Part of a small language model's weights: width 640, tied embeddings.
MLP neurons of a small language model. Each row is named by its layer, matrix (up: input weights) and neuron, and shows model dimensions 128-223. Each number is 50 + 12 x the weight over its row's rms, rounded and kept within 0 to 99.
Before each neuron's rows, "fires after" lists the tokens most often just before its 100 highest values on Wikipedia text that the model never trained on.

fires after: "^", "{", " (", "2", "km", "/"
L7.up120:70 72 29 33 33 55 61 59 69 63 52 66 41 30 54 52 50 54 37 51 60 60 49 55 43 57 29 55 30 67 33 56 47 56 49 73 37 32 51 58 44 61 60 41 55 41 55 54 50 53 51 64 52 44 58 53 50 46 53 76 64 53 51 46 40 80 60 67 44 74 46 52 48 44 45 51 39 61 71 67 76 53 78 33 38 30 50 59 51 42 63 30 50 52 72 30

fires after: "\n", "-"
L7.up1803:66 46 48 24 58 55 34 64 23 50 46 22 53 37 37 26 68 56 72 56 50 45 59 53 49 57 45 38 51 34 52 61 58 38 42 49 49 65 26 41 38 52 62 41 51 34 48 49 59 72 53 67 49 60 47 54 62 49 56 38 55 46 56 72 31 50 44 47 45 44 64 52 43 69 36 43 56 53 66 61 44 81 55 61 59 54 46 47 50 48 42 54 53 40 53 55

fires after: " |", "-", " Sho"
L7.up110:24 50 75 54 38 64 45 47 42 39 48 31 39 42 51 53 44 59 68 53 44 54 42 65 76 91 38 53 66 43 38 56 55 53 50 55 55 36 43 48 43 62 71 33 56 58 46 48 46 49 49 48 45 67 49 43 49 89 66 65 54 63 50 41 34 37 60 52 57 25 49 57 61 66 57 49 40 48 48 55 49 49 45 33 58 52 34 51 52 53 58 46 51 56 39 30

fires after: "=", " a", " \"", " the"
L7.up477:46 44 41 41 45 63 42 40 54 39 20 55 59 52 51 43 38 44 41 69 55 47 30 34 63 32 50 35 51 45 44 51 48 44 51 47 39 45 57 53 48 49 61 48 53 40 46 38 49 62 29 46 51 63 55 73 54 49 61 37 72 66 40 63 41 63 57 29 49 37 47 44 58 67 37 57 58 38 57 57 56 42 51 58 65 41 47 34 51 45 52 49 49 57 45 53

fires after: " |", "2", " Top"
L7.up1469:55 54 58 41 55 59 41 52 57 50 64 41 58 38 54 56 50 63 50 52 32 53 61 52 55 33 60 30 61 47 31 19 42 66 50 59 62 46 42 48 56 65 14 56 51 35 70 52 65 57 56 71 39 47 59 54 51 61 45 49 50 56 35 51 41 60 53 30 27 64 69 58 51 80 44 53 47 26 41 43 56 50 59 44 54 50 47 58 34 62 47 63 49 47 54 59

fires after: "=", "\n", "-", " (", ";"
L7.up7:31 48 51 59 48 50 37 46 19 46 48 54 53 53 47 58 60 59 61 41 40 38 40 34 51 72 37 62 51 58 47 41 37 60 41 59 80 46 29 46 52 61 42 61 39 49 42 54 41 49 38 59 74 74 57 61 58 41 36 30 30 47 49 45 44 29 50 74 53 45 43 44 62 46 24 33 55 51 55 27 64 64 58 54 51 53 57 40 50 28 62 40 44 47 73 33

fires after: ",", " D", ")", " 2"
L7.up783:36 42 60 61 53 54 40 49 28 43 41 50 36 41 55 54 27 60 50 35 52 42 54 49 43 75 64 40 59 53 43 33 27 59 42 45 48 41 47 42 61 61 59 67 50 27 64 42 46 67 41 41 40 59 48 40 58 54 37 42 44 21 52 69 34 56 58 44 39 69 76 58 58 33 67 52 78 48 43 24 70 56 55 53 48 42 26 55 41 49 71 62 65 49 74 53

fires after: ".", "\n\n", "\n", "  ", ","
L7.up1341:56 38 43 36 63 56 49 53 60 47 49 45 45 71 64 60 59 37 44 25 48 43 43 53 60 33 44 72 41 40 55 57 51 50 21 48 50 51 67 50 56 64 49 45 57 27 50 36 42 43 41 63 57 58 59 46 36 55 40 61 48 51 57 40 41 52 52 56 59 27 58 26 81 55 56 45 35 65 67 43 42 45 43 32 37 47 54 56 49 72 62 53 63 42 61 58

fires after: ","
L7.up301:50 74 27 59 61 47 48 25 69 62 59 46 42 57 64 27 56 28 32 42 51 47 54 50 43 37 48 65 58 54 45 55 62 61 50 49 43 59 49 37 51 44 49 36 57 61 47 56 48 47 70 23 52 55 61 50 41 46 57 55 26 35 44 32 64 83 47 63 49 49 57 64 50 54 68 35 59 52 43 37 29 52 61 51 42 68 63 72 57 50 50 58 54 41 61 58

fires after: ",", "."
L7.up1448:24 56 64 14 55 31 43 58 53 39 31 65 53 58 45 67 51 40 72 42 49 46 67 54 83 35 50 68 46 42 45 41 20 57 46 59 47 48 53 56 53 60 41 59 43 61 37 62 38 55 54 43 36 36 65 43 62 63 53 32 42 59 36 61 31 59 58 65 40 67 26 68 59 57 49 32 37 36 38 52 32 61 59 13 44 48 48 47 34 40 55 56 52 53 68 42

fires after: " \"", "-", " |", " (", "|", ","
L7.up1417:36 40 51 40 55 62 40 44 22 34 57 42 53 51 53 54 62 61 37 44 52 52 53 69 17 55 28 35 52 38 22 57 61 30 49 47 59 47 38 52 47 64 82 47 56 35 53 57 39 50 23 42 62 47 56 54 34 50 35 54 45 37 58 72 53 46 56 52 66 49 53 47 48 47 41 23 50 61 62 56 22 46 37 34 51 52 53 74 38 40 58 40 56 78 75 56